Weights of a small GPT-style language model, trained from scratch on English Wikipedia: a variant of Adam for these matrices.
MLP neurons of a small language model. Each row is named by its layer, matrix (up: input weights) and neuron, and shows model dimensions 32-127. Each number is 128 + 24 x the weight over its row's rms, rounded and kept within 0 to 255. Numbers have three digits each.
After each neuron's rows, "fires in" lists the words (lower case) most often at its 100 highest values on Wikipedia text that the model never trained on. A number after a token or word is its count.

L2.up399:116104171141131133098131113191111138178081146080175121150117082157127159095158148120147163123176161170109163162098134137096148129053087148121123124134127148113108088106113123120136151130103095129119114121095138069125082112121094134157144160144164084121109109151148116089100158111118134132
fires in: "of" 38, "the" 30, "by" 4, "with" 4

L6.up1473:183104134056134110094149119119155144127095116144102118212129125137155180111147128103126130106125154153117152189090101108114129119141144119171132147128156128149101118186096131103109103123150147122138112133083136115129151145098118167140155113121169133107112140127143158143134134191165135134
fires in: "a" 30, "of" 20, "v" 10, "the" 7, "an" 6, "born" 4

L2.up1300:169134148071138176084133136107137166158135135148128105128127134080143128138117127146088194135128113142126104132128132110107108132135151148118152108158117124097148128140117107137133108168139162130136089121198107145143100107131102156128129121082128139100115173109143107111100148150130146098
fires in: "1" 28, "2" 24, "world" 5

L3.up1256:140091106148096134094112135146107164142129091116118098111153133164157123130159112122146177115100128130162120115137129077110086111154119169119132123145124137070115126133109142134118108177094156152155090137110092146165069147132093144190154137095152132133138156155106094136111124166118140088
fires in: "1" 24, "all" 16, "output" 7, "fnumber" 4

L3.up1507:162136137085128163160163140114141101149119169171157094135165119085118153129114114148077115155143150143155124137123156083156131107115112108156154065115103150084129110146105105104110125142130146125194112117128141114152169108071124157149146151073123132152119140098118108128117144173163140079
fires in: "single" 20, "was" 16, "against" 14, "track" 9, "the" 4, "later" 4

L6.up203:113147129154129108164151123091126128140122131122095144088120114133089169125116135088104170127129135101099110125144122115120180127149141115142114148134061128113120125106132109155101140097114130173127123146132140157114166120136123129085124096123121110160133174114143086127146115144140169092
fires in: "and" 65, "over" 7, "with" 5, "to" 4

L6.up1532:121080146099158118173151115111131144188137091157094102148134120117139157108144074120101133124137123128148136149144181105109151141135132109102153127110149129153110078103125053083138108122155125146149111110144165117094126080144105125156119083103123117158166155133131168101096137113129128120
fires in: "suzuki" 51

L3.up924:119103154134137113132101142117139106168090155099123103095132132119117134149111146137115145128115066117178137135116092137116148120123124161120130161113151160102128147124165104128104135113128136106147123191158141120114083106118125109162163137157099148105162120117094155104119123115122174119
fires in: "as" 43, "aspect" 7, "stand" 4, "verbandsgemeinde" 4

L3.up7:171078132097148117135137121131151105111085149099142168129133157152105170132105139162171128164080143117146152142092090114148122108154075122181190126131141129133135145158141097119104113141129119123149154143115137143115130133135072115180103164129146113110153142129117111133158119142166144096
fires in: "fc" 12, "united" 12, "city" 11, "qualification" 9, "if" 5, "reserve" 4

L2.up973:127102145100157127100116107144124124133102141128140138099126131172149160144155148137103149154111096123115102146087111158152121116131094108130175110089175088152113145091134117145147140093107117151141131118124114126160183126143137191146120154121132120142103173136113100115154139122138120136
fires in: "united" 14, "h" 12, "city" 11, "athletic" 11, "a" 11

L6.up263:127114116147127113117172127124109070142115154113118120153132151097111143123140139160089108131170106134113105178131135161133142119109097074130167165150086095139113132137135134101141126132128109104159122181118149114118176135103114168112064123136139094116072097071121109124144138153116118115
fires in: "the" 22, "a" 17, "and" 7, "has" 6, "also" 4

L6.up147:120113138142082099141133131114164108146158140113120144155079139135114146118130159130120107113143114103121153143136134143126118064122107174151122151096113134113134132116108130130157088114131119113144154162147136138109074169137119168138090149133080105131081129151168096093157141118179166136
fires in: "where" 28, "when" 16, "which" 11, "0" 7, "and" 7, "1" 6

L3.up683:095165125151150170162132129080107124111142138083101126173108138147116111148074142089094140143073130127117075150142170132145135150161108120137132133121125130106121116127152112097109142177119162145120121124142117085135123155132125119109143125170160127107141147113136117100154159140119131132
fires in: "a" 77, "1" 8

L6.up34:149112115127102093138133131096168171124119098123172152127085123120147119117113153152090145140114093132135147165109168119098113086158125155128090093167120137106111104122107085111116104144118129124133117142095170129143106142142146144122150163126138110137120104136155098086076132172131143113
fires in: "that" 45, "many" 9, "some" 8, "000" 5, "of" 4

L2.up337:136143150131144138135136098110156122143100128124106180158097155163102124092128120104145114107112143139143113108140128126114127123107073136120175158112104147129099129119120134108165130164157162123103113121130124127148123169140113130105100095148132113153112158098103125148131145182185159106
fires in: "of" 48, "the" 15

L2.up1414:152133131130117102120173131101137119110097154121141122111171177121158117093134088192111143127113093103149121179118151138155095104128135111122143116163123139152151134135109123101121079150138142174139105107147123089173112119159137123132103152075107139148118183148127108123137174152162117123
fires in: "team" 22, "his" 18, "an" 10, "he" 7, "her" 7

L2.up1142:116156133131158166115134158076100134175125131102130138123093125136125136105120137109147150106128146110106110143147141130137180123145132135112150132112071146115131144087102085116115091124152158111131147178130134106151122123118160134136142091173146101150131169139165101136118172122122097124
fires in: "a" 58

L3.up233:103145133138100146106126144094129126152100138121156134109140109105121147118081107119108137110090110110142131119126146121101127137172140148155082150139109147137088095140112133153122110182097162160163114125162149092111130106139126149091153119128128105149128103098122113137165196137150131133
fires in: "he" 61

L2.up173:133132138126166152154115104106141098162092081131078122128117132130106112105122097164147142096108138139145178137158141134156126116121114087129144161158162126126121113111099139141099095172146148157135104164115098115126149101085115129091075106125140147086131155160115140133122152112148153133
fires in: "to" 67, "helped" 6, "turnout" 5

L2.up978:118133148154103079133158096131149121134103142124120145128137112071157170110105142121110141121130124133128092129123134134184127140102128097119152131136169167105092121169111134093097120103072104145136152130099163092090118130091110133149149165129106128131126119129170119143100164112146135155
fires in: "began" 27, "started" 12, "continued" 6, "continues" 5

L3.up187:123160128165124026167138150152125098125106136174108152141096162134164153119120096156109142093108103136148106120147129116132187107121144155143152122114130125100096117125093102127084163115096130166158100127129155094176103100133144144110090129156107095119124104123194116141157144138106131113
fires in: "the" 41, "this" 24, "s" 4

L3.up37:103131135158158105162166115107157142153095141105156136082159152142121115142083114128092115108133079109175105194126162126094146097136111084142098108116117152092108085162137097136100088109110180150165140125154171179110096126133094139105151118120128089152141149136159098133174158106121139115
fires in: "an" 60

L3.up797:118128115163082124136158117081128138149116138091157083105120156156130133104079103159093136115148135096171147141091145140122119094142142116119148131135112124110132133122168114089086088105114130164147153116160167105100111164094145116092088134126168116130178136103150147153178128108116155111
fires in: "usa" 25, "espn" 13, "eng" 10, "billboard" 7, "us" 5

L3.up1243:133132122103125154095160117119128146099076145143149145164110132135136167095169138141130133165102120161116179096079135128145127103123133106143098142117125109154139146152114088104134093116140129106154122171129107126121064143151106098129113129112109127132142106162151171118111157142150163140
fires in: "the" 54, "of" 19, "takealot" 4

L2.up748:128135141128125174127143144135113143119107147110154124089072162129107156156157105128154124158133142146152109116142138102126104155111127075137105142150128125104128135130127111145131114105122161104110094136109147122130134151179114101127106131114128146140184122156156132153133167111197114122
fires in: "design" 20, "such" 13, "similar" 11, "same" 6, "well" 5, "this" 5

L2.up1374:128097165144117113115128130100125155143080153172118092153105154131103154148149112113132139128095096149164131117135120111080123124113110126084157101122094131138116121119137127137122127178174130139125089126118088168135196148125126093148170109106104144125125147156123133144123185110166134101
fires in: "of" 33, "million" 16, "ten" 8, "three" 7, "tenure" 5, "eight" 4

L3.up512:149124138146131123125138131118119141121122143124103114146146153129121136110128148124098132093107080106135100189121115131153130173119097108121132163156090134103102115118152126075121122139062120129124148112138111109155131130119163152146117137113095104164130110096180103103148146097118201119
fires in: "the" 36, "days" 7, "off" 4, "mcphillips" 4

L2.up338:140115104115090107143130144151151135154119113110170180115116108118150162154113150113119169134129124152133087199156123158124109157131128141131149157124137126157125086096120131081109110111108135124129078121174114129104108160124139167096132111156132129116101153134075101114156122103135110117
fires in: "summer" 12, "chinese" 11, "born" 10, "town" 7, "christian" 6, "german" 5

L6.up552:123104120096097111129116121126123172130097102135143131134101113161134149122131144148150141137132133161103145168073195129147122146145150133151141138140125116140087091119152085092139102086155144139130165156106115117136114140105140176131089105151135148143128106129121097147166141117159145101
fires in: "a" 21, "the" 14, "can" 13, "may" 8, "used" 5

L6.up979:089117127145166076090168136118149104106104153165121150116121146134193119108164117150095149135115080105095161161099106117147115180149090108159155159152112067123114103146081122094130098124090113161168140128131161099126174132125157085144115144081129106125162117095121104105160131125062156141
fires in: "as" 28, "and" 19, "a" 18, "the" 6, "to" 5, "at" 5

L3.up769:122105109165106103153132143135144132163088130104116099165124108119102129075167150101128151122112170143148174120146121103152153094142094136120139159140079118107113113158095111109139133152122124142100155121095137125127107172133109139099130153123170118115133170135126100120110152107147141098
fires in: "of" 85, "and" 5

L2.up617:126160179154120136128147099141143125123115102140103095161085146143121152089103119113092115132169099120146117078140145118132142120157115149128154141119154121137142099060107110081123112131131161099112128110137103131146120141122084141131135161134133118096121122113183128105141119150117112109
fires in: "the" 47, "a" 15, "team" 7, "an" 4, "finishing" 4

L3.up1338:138161129154106165154136094100138131108160121156123079136086090140083161102114140142136135109111120129149145108161151131174141161148120140102173148140111123164151099141130150119140114156140104188089099119132147143141169146113112062072085140104148119108175174122153122117105139140117156124
fires in: "3" 31, "4" 16, "1" 15, "2" 10, "5" 4

L6.up1097:124166111109145124138123123103124131116157148151130127154085144114104109117123163142122166118109094141157110167160102148165119154183093137110163148132140112109101130138114137121109136140139125148149220140154136119138121083098113127120102167139117120126127173070120117120161144127122132164
fires in: "a" 29, "the" 9, "former" 8, "as" 7, "appointed" 6

L3.up59:082145098115124106175135131102120092193152100147088150149109097110128149118110171143116135150176143099106162164116085087096161162096121109149102115125121137114127167120098100116092090131115099112139104132148137130147118119082117154112132115126103134164116140162168123098129129124165110143
fires in: "and" 23, "with" 20, "for" 16, "by" 7, "without" 4

L2.up1075:126112099125100116102137145104149141145109141156102148140138128142112147145113150098146132164131168120136139131144111113107163140132144138094114119116115100133099114078130090067111104111120159144124139159144103102135113132130096142133175146125120135138106122156124143111091140146143175115
fires in: "from" 72, "the" 22, "a" 5

L2.up1277:107079122133157139105158119153155115131147139145147173127146086179122153144130121084119145141145136170160169138106118101115127100123111162121130137154124095145132128165140143098130114101112129090095118127122113088128113122158088104145119151134132106113108112171138104119104137184162125123
fires in: "of" 49, "from" 5

L2.up558:096171176148122137155121142196151141150099095144151148147145111128126150110113133166109181122129134174179114137102164087150120121167071143148104107159138133132117136105128111097138133141092103102134086134131073118137070141123156141135135138097140111100138142165103124125107185140151126084
fires in: "with" 53, "the" 32, "a" 6, "into" 4

L6.up1030:125100129143107091138142126117153139130109131133167132127143147138115138065103105165104120138114097115109143136093132153134158108131143115150135154170114140134067131120113150135095117088142148111126143182123140109166165135109118129111124145160156148121167104109172148140174163147150090139
fires in: "to" 48, "would" 11, "not" 8, "also" 5

L2.up1400:133135121088102062097152089119100098129124124157183164119127123157122140085140137122145179108104109129131117129098105126154090141158083163116092139133173126091126116142150140150108121123148153133114134124117135134127127148104133132102084161117172149134147110200120153152083131168115122130
fires in: "division" 36, "position" 11, "service" 9, "role" 8, "list" 4, "department" 4

L3.up521:153135135135050090112140125110094134141119146131102145156129154132140146103179122130115128122152097161141161118151137132123138151139116105143115139144096140096165114136143106036100126120135156111100113158123151110077122132138114115138127110129101120095107105104133096116187143136129192104
fires in: "of" 59, "the" 12, "these" 11, "with" 4

L2.up350:110132132136116162162173112107157134123142139161152158122084147105111153089166131096145123141104137121160064151121141086171093129164125133119160152117162171098145109155145122142139092162088119129106124131149134120099115112130102120167128125071171143160149153137120097066142128172113100147
fires in: "town" 22, "united" 17, "appearances" 10, "city" 7, "goal" 7, "athletic" 6

L2.up1120:131143162117145134108128120135146134149121075123154139138123108067105162086133109136134102168140176158113166141135126111142145123117142111156099106133101109128070138125101130132133127098085113170142127141155176119100177144106117106128145158125154113108119067119151121178148152116127182131
fires in: "began" 17, "started" 16, "power" 9, "sought" 4, "makmal" 4, "becomes" 4

L2.up506:149142126137161149152128130148140140130120107159105159154125110126096155117117126107118129106081189157147109141090149137158108122146120131114139167157137120129108132120136132144128087117125148131156154143139122114144131111090174152122100136135140121108180099119134148176147180108107149115
fires in: "to" 60, "for" 14, "could" 10, "should" 7

L2.up1076:109080133120108098116142135118114162124127156081148149150128125115194121109147157139133145133139120172115157156109166139120129129156138132140100146134064145109165138140174090081131079143082113151140126159140130121114121090135123135112153110096145116141162103137151133110168140145130128155
fires in: "that" 77, "the" 8, "is" 5

L6.up1163:138120121077122134171133135147114102124121157104134168152126130118141173130153109129097145115114100135148112134118126136132107118142121118160174150125125108105131181151119106103094119131098109152152141135149127106134126121110129148139140118111119113162097131100174132153143134116147162122
fires in: "is" 25, "a" 22, "also" 8, "known" 6, "the" 5, "he" 4

L3.up1163:125135127158105125191153140127137118156122156123094135129123155132147147135167091126124147106148144139135188158149173093113136103123121119158118115195064100118115096082101106119089126120141174123150118157120117152089135112136145164143113111138113125140102060111183121139160142160136148103
fires in: "the" 71, "of" 18

L6.up578:151137140100112112086152120104134147181119169134132145146125152122072135114132118139109151168059111140141087193133149130128144141135125119127141104104129111084090128110099104143123128138150157101181126149125167141113094117128138102142117180132098099172156085141098114110155151099170125120
fires in: "the" 54, "these" 23

L3.up556:124133150159105135130105128138160125197152145142148140150148119137147134118141099082132145153111096154171127144067154124142176167102152117130136118131112131107121106096164115098115117141145185101134156156184174146144118126087102104121140134113130150089135132138140145152117128085156129135
fires in: "0" 46, "hamza" 7

L2.up1064:098156143119114108145115123077113127170142172122118127122108158113124134136087159115137129150161134154143131116110127120134101111102088149147099149154157124107164135121137117107110138096170171108095130152121135120127126142153062172140107126153101146123146087092113117110169122168119136140
fires in: "the" 28, "there" 13, "2022" 6, "first" 4

L3.up546:094140143100118109134136147104107114144131109088118112117101152151119138122117112123141102165135119092135123165147140147149122141153129092138145144115105118087141108099154118105113133164103159148134146125132142149183146115127136159152098125143176138135111152141189137135188145127141109134
fires in: "a" 94

L6.up548:150153114088098113113124159114094116151134117156114095129069105126145139089116141112092172097155090099141116096109138121167119100112094162118138133189117086112155090115123111121140141116135146155145186128119111125092143143128162124119137063101106117128168162109151123094139136107088163117
fires in: "the" 47, "of" 10, "for" 7, "in" 6, "during" 6

L3.up1135:082101144102157131113141135121098162155117118177158144123114151118093144154126141123127171097128134147148111162121127149091140112124100145145158154130102140117095163133122095136150082147135120121142137145125135105171131113103106135174095100124147089152156097108137145139136161155147162097
fires in: "public" 13, "television" 12, "royal" 9, "private" 7, "publication" 7, "agency" 6

L2.up841:138118131116124104131191131134139110110142149118119128140131131133151133125089141147126168115127149128110146160128126159140153090162089082154142118088156123152110150116129140157123096160103189143188171115132159135165124122082125108174119140099109132125131127150121135108127175094113164122
fires in: "of" 31, "in" 10, "best" 7, "legend" 6, "a" 5, "for" 4

L3.up304:137162105079117118118147075112108156146132125159154125125111118145097148096088109130100143112152118105142170112148123084168107125157121125103136126123114163105149145117152159124148105137141173114153132123134141145131113157100083102085111150112170150100127169082131148109140095131153175115
fires in: "usa" 22, "eng" 12, "espn" 11, "ger" 5, "aus" 5

L3.up653:144117141109117118125147103163126174172134135127113145141166101182088133137139101109160126137142092179158128118091143101132102135122129140128162099149126133123150112112128080110133141144092134125134102133160103122138125084149106133155142117096144136171124106175121153117098139120139175084
fires in: "the" 62, "cumulic" 4

L3.up1093:123119193142138125131115104153146159138129117128128133140137120127094151148114140109078164110112122162149116113124104128121140134119086186155105104153138140155114112133148103125136138098123109103157122152137117130096081116130105148134110143151119127108156143136127089119113135145122128111
fires in: "as" 14, "at" 13, "western" 11, "eastern" 7, "aspect" 5

L6.up42:144145113058125148156158134114109155165163089101150090151098117135123123077158097149110145107138088104101152155152163121110129121154144109153138138117146136140085119105140101119124110135123156125158104126136152110115115102122070120179123128109104159136121126091110158126118112127122110098
fires in: "suzuki" 53

L2.up39:132102134152131134120157123141160143128101157092178130175083132109136165143149152123099132133119122159101113159147150098140144130152151117136115163131158118129153118114138085117123118150140130133079117145099153136125122156118124146117140082099119155075118118097140121114164145131159124139
fires in: "from" 36, "of" 21, "the" 13, "a" 7, "with" 4

L2.up612:102151128093112138128125119142118133135144131173109086139149144166113121076113161101095150100102179091131122118165141129137086160153153107135120113134148111109127106159134136130107113177103113176117128098114144125118132070080147175090093131145156161125165132140123140205142120161122146135
fires in: "would" 35, "can" 16, "may" 14, "could" 11, "will" 11, "might" 4

L6.up1231:130102152098153141150132142138136139137092107131161178144128181191133136123127152111107130167132121138112153110104131106149108122166124140118101136147092143130107117098142101102094090189142126140123156154147135156116144090129095112133090105100128128117132153136144133146142135122160127099
fires in: "is" 48, "are" 23, "be" 4, "a" 4, "were" 4

L2.up1078:143132127101128118116161095085135151124111118162112104143088159111110141131075146120112089104144132120128149116135167094136101102177108131064130126106138154108135093117125116156115127164166133108125146123103128174101133143140133114098101176092159139104175127121128120099096134147124143181
fires in: "1" 38, "for" 5, "5" 5, "11" 4, "4" 4, "10" 4

L2.up549:135138140109112155140137086145162120139097080129107118137156168114113136106145139113080161118062200130129135151116130148127085157132157105155155174190180134125088115113158123138114146189108169148134100173125119128148123097078086154079124115123162134082148143168127170176154134117118112129
fires in: "to" 57, "can" 25, "helped" 6

L6.up1275:116180112125199107119107117111124134168135132137133101146127092165108143141101158117115138151100119114115083119128117098128107111107098174125128095114145113104131109119093113125126115168150165140143123136110120151115147112160142148162132089106140149094138155173131137091088164130158109115
fires in: "one" 52, "each" 6, "by" 5

L6.up1356:162167117160113140120134130097083162149123127129172124142168136117156125125157125089098115133143120140118140114112138155121143142145138179149128113116068138134127128116096105120123088147108136126135128114154151152153137085157118102115145121097155140106105181146159121142147140122180163113
fires in: "is" 22, "was" 10, "s" 8, "are" 8, "were" 6

L6.up449:106125120095091092122127122101132157157129140173126109127095139096156142120145096108112126134086135134177177154132144102143131136158113190132144120102142122090165087104117107139122119145125130163187142114111112154176134126136053118131151149138130111098123124145138116114142147115087151129
fires in: "the" 46, "of" 8, "by" 8

L3.up272:126143148156172147128131116111142100159135112156110098089141112128190147095111117120176112126178104125143105137096144127159165114123106123141140111132086100157159118139113103096099109117172138123136157177113127138155156147162092144119100145164166121131105103132203120116158138154168160142
fires in: "to" 59, "the" 24, "visited" 4

L2.up856:121100114129130126123144127111081136129122184167147126129126101121151183162147142079088138130147110170128121140110136108090117109150146125164164135139147093122144149138117102104108110133113176106136114110112101129140130127133129130143174104127122090089102139127208117107130149104124108093
fires in: "of" 48, "a" 11, "the" 4

L3.up1261:134134129109140109118157128146125110126109118105126071166140136142174137123087102096106157111169116104089144096148103165131174100103144089113095129134078098156110142106174125076145113149139117177138135134148165095136108150106115087127145147104160072137134119148126089135169127128092177099
fires in: "states" 26, "s" 21, "in" 11, "poetry" 6, "legacy" 4

L2.up1480:131137144159177116129112105084148149121087147165176102152107137126121106131103164156094142149123133124128103174153115074091113094135120152142141135149121098118131105110095091133118118120126170159174097112163139128149108153138148128124124108131100130078087115120164124110134147110128112118
fires in: "an" 88

L2.up297:111143096175213116149117130096118130138142132102131106159117142129127135130093096130070120127138162158161090130114129159132122131181124127119131156117134100113173095130119110113117104120155157130144127141109114165122088138133148142135116130079144163132131150153139117108114176123076117178
fires in: "one" 59, "each" 18, "every" 8, "this" 5

L2.up1038:137154126114151122128175123102095092120121092149113101161123149163113134076168118153157104102147134112104181123094120154106166136120111117175163130109098124121117130093123131074145112157120102127124197108135131131146166147116151145156102131115124132124121091090130116104148154103088130123
fires in: "a" 54, "at" 11, "moved" 4, "the" 4

L2.up150:142155135082128158126143118133067149131094073152125093123083170096133134049134141123117134132117133122178156103088118133151064164153122123159112116141104138112166111119142097125140112135127160170137148125126116155164138122125117152114114143142101108145149123147154065135131134172106150121
fires in: "the" 34, "to" 21, "at" 14

L3.up345:125124148131132145120109085122117149130131141112121142169154130109130141114131137130100165115116125113117081160146128124181126145164089123158108177132111110147096164142162137147133105161102105140115141144122139142104111138114147134095173149139103121094141111188126117097080147159113161150
fires in: "0" 53, "focused" 4, "centuries" 4, "focusing" 4

L2.up83:123171115101075122115187078145168129116134104106133123168106119161081155089162135151135184133130120086129108194142164147117148147179180130169171129176119112071178136163119151115133110174119094104108128101110124110133104143172104154083100130101156132116150122099124103082126134176143143141
fires in: "town" 18, "united" 15, "city" 10, "cd" 8, "athletic" 6

L2.up507:102178136095127134170137139127103099132091103153150130149144154161125150084139119086140171130112146082158157127095125156101131142105106128153095162139119128153124159122121114103116100115101111146153172173100120082107125124105098152126101125145143149100099119128147127128139162090113143122
fires in: "of" 20, "students" 13, "to" 13, "by" 7, "scholars" 5, "under" 4

L2.up1025:085128135137106150106138142150148136176151143133139189133131100150112132119119099133138151119154120145131115172093122126118125136139114128170104108162137127102171134141094131078128106161116105084149101184160141107098121095155155083108122140143157112152137139121094146151107167103131126144
fires in: "japanese" 22, "chinese" 13, "german" 8, "greek" 6, "french" 6, "soviet" 6

L6.up139:169122113121101135124151133123094158120110143119135126163096144102086120068139110128110168128095130118153142135103146134172139114134100179151135118175109130163123110091097106137156109161169143094109166114098176154100151140116118154115095144094099128110184129137183118126134117114142147098
fires in: "the" 62, "to" 4

L3.up103:147134152130108098120137157120126131174097147144128153123092173106154159092161143092091140128123109139149111156135154125101125108091115152094090124153085145140120113203154110105139130113097104097128117113109131100133113181158140183138143117148096115086078151130160112105137106078135101134
fires in: "by" 36, "of" 34, "the" 12, "000" 9

L3.up420:157126097103121138132135138111159119132079121151163130106137100162147126112140101104160145147085112134117121158125078123081108145121088121119103096126169133109130155129154135152086125162107123160191104115115133118182154104167121139111102185128119114159134086107152120113175176152168137120
fires in: "he" 54, "she" 8, "they" 4, "also" 4, "telecaster" 4

L3.up824:136125113154113106143141090142159163138131113102157112175125143156072142139103147106115111118126137136140171136118151161159125136164137120125122195118154133114075086132115141127088117134131149134109117122130122109164123131138082128102130155123148144132140132108137138100114135176183114146
fires in: "from" 14, "national" 10, "no" 8, "final" 7, "total" 7, "former" 7

L2.up180:103097133173132099185145125144075144111117144160134129125111111142119122130133124115094147189133134110062114121156126122128168139186110134148168109133110093120124087076115102133136128172123114144131125138139180135138185102148131125156114168121149140141104114121144133119136128117100107123
fires in: "a" 99

L6.up1296:109143141100113107145172113076079118122121135101132130163101099102194122120121108167180128144136112145122149111138156116120114083141124128140120101114126084115131124100110088093124109160110137135170115140172156142139143163133173099106118150172132106139098091139128110135184175129145113144
fires in: "had" 37, "also" 11, "he" 11, "have" 7, "having" 6, "previously" 5

L2.up905:113145142150128143149151138131114107128101170146149148115107135109118174113130106134092160098086111141144137099142120098165116092128118121123136153116113144089143068163121117126131142097149119124132108138139190126111125134149129105098138162087148116101113117131102080099105122142106128090
fires in: "5" 30, "10" 17, "6" 11, "4" 9, "8" 7, "9" 5

L6.up1338:170127126118080092124135141078146142118117101109131166140133182149119097103091110141122097131134087134113051169086166100162146130127088146173140113120104133123127155173105110073140132097127119128089104124126145127135124188152144159130133146147157108158135113109148138145165106125166157141
fires in: "the" 90, "as" 5

L6.up1147:140134120099135151147143123102149101122116116152164107133128156136173130046117149111143123097067121122099106177113074119123101121129126144148152126100147109101073118121117115152124114148118133095146139150125112136144135118117152153107130136116148111126093077107114119178130153174117128115
fires in: "to" 31, "would" 14, "not" 8, "never" 4, "bronze" 4

L6.up1019:126133139135137128078158148145149144141133175107164133131095132115088123132170183098113132130129119139134127103157119140138117106129131189154164157124113138117136126126106083139121129155107121119136119126114132138173109123103070153163148132147135095136120146111177124163160164143093177148
fires in: "and" 98

L3.up574:147090119146141127166138122097156130170089143116140197122084134091100126109133136150123128118123095122095083124110139136175161097140111140162111128182090107134099141165118110138109124086094156114123126154128149136124144108105146121139122115143138122047130150146103125144132112116158151116
fires in: "and" 56, "or" 7, "career" 6

L3.up295:149143153110140124149139109122115135125096118163133130188129148121160130083175116130130148111129157127132122109069127160177125103137035126140123164131135112106112124123122124110122094148177079164110123100109146105144107091140097146167096124094125137068096184163097069108124142159124170104
fires in: "the" 28, "for" 21, "by" 4, "with" 4, "to" 4, "a" 4

L2.up1009:132089163131109170113142107125129145137107134095167113140125131151088203099131129140146152107156095118120183139093111139108153154154136125134148161102072146119094136132087146106112100120152132132105149147144120110115129124115113138135139154180147114138127117113201125111150152146101131130
fires in: "as" 37, "or" 21, "the" 8, "a" 4

L2.up1017:104101103137127099148141134121152164134098116153118159149116144129096159139115147074137136104148129134171109123143114097110121146104102115093131118109106118076125122145118151136148106161086105140149097113106124129130152158096136129127144149102128144160121162167110100115081166157159112113
fires in: "of" 66

L3.up348:149133094133143121126184140116147087145126112167123149149122130087147113143120090158113118175131143145148116135090119095140181145147114089097149145122103160106089116123112150098093112104135135114141081121135146159115167076118101148114115087117137183078085166159107070099082154121130158106
fires in: "for" 42, "with" 25, "by" 11, "bye" 5, "to" 5

L2.up1274:158148142134109072159157131153135140128141085122086123139078096126139130121072129135104136131161126154121133125129152133120146071141130139150097133128116129173121100099147099088087120162141164106096115150164124124097133123121147167121150150116119112144096124153140091150100145133136155113
fires in: "where" 31, "who" 23, "which" 21, "what" 10, "whom" 6, "how" 5

L3.up253:134123133103155105136123143124128105148118123181127122132140129158125143146154127119098135129085156118110127161117148121140104092153127139118082127167139136139107085115174128137105127138109103127172084166166153056114091118104105159138149113103154142130135136129111151125132171158146155119
fires in: "by" 38, "volvo" 5, "c" 5, "flow" 4

L2.up191:102136125167148114135153111172118130155107113130102132179152151157178135134126128148198173121089140137135139141097067130108140099159092138141107102174145095129105157114120122111098090117113129163098149131096142119147100131120125137108129162107145126125137070158120145148101151109176155163
fires in: "college" 26, "center" 13, "department" 10, "institute" 7, "office" 7, "division" 5

L3.up1182:167131120115111115136101152147139164168085118149093077126096095139131157125137120135087141145118136128160188138094093153092109126118072166107141152149113112153089119160146128102101055099108100130164102142121122115119137087106130125172118133109134134108109162115093116129139141109153151069
fires in: "for" 49, "on" 4, "to" 4

L6.up1195:150093154109127137130151108138110146170113149150130089123127111127144118121101114121097139073144115154163147161097142150151123133108123134143098168125166116124165114137143144108096107159125138100171152141103142167145151141091156096085100118104137141100108110121122131118113157138146206150
fires in: "0" 59, "63076" 6, "of" 4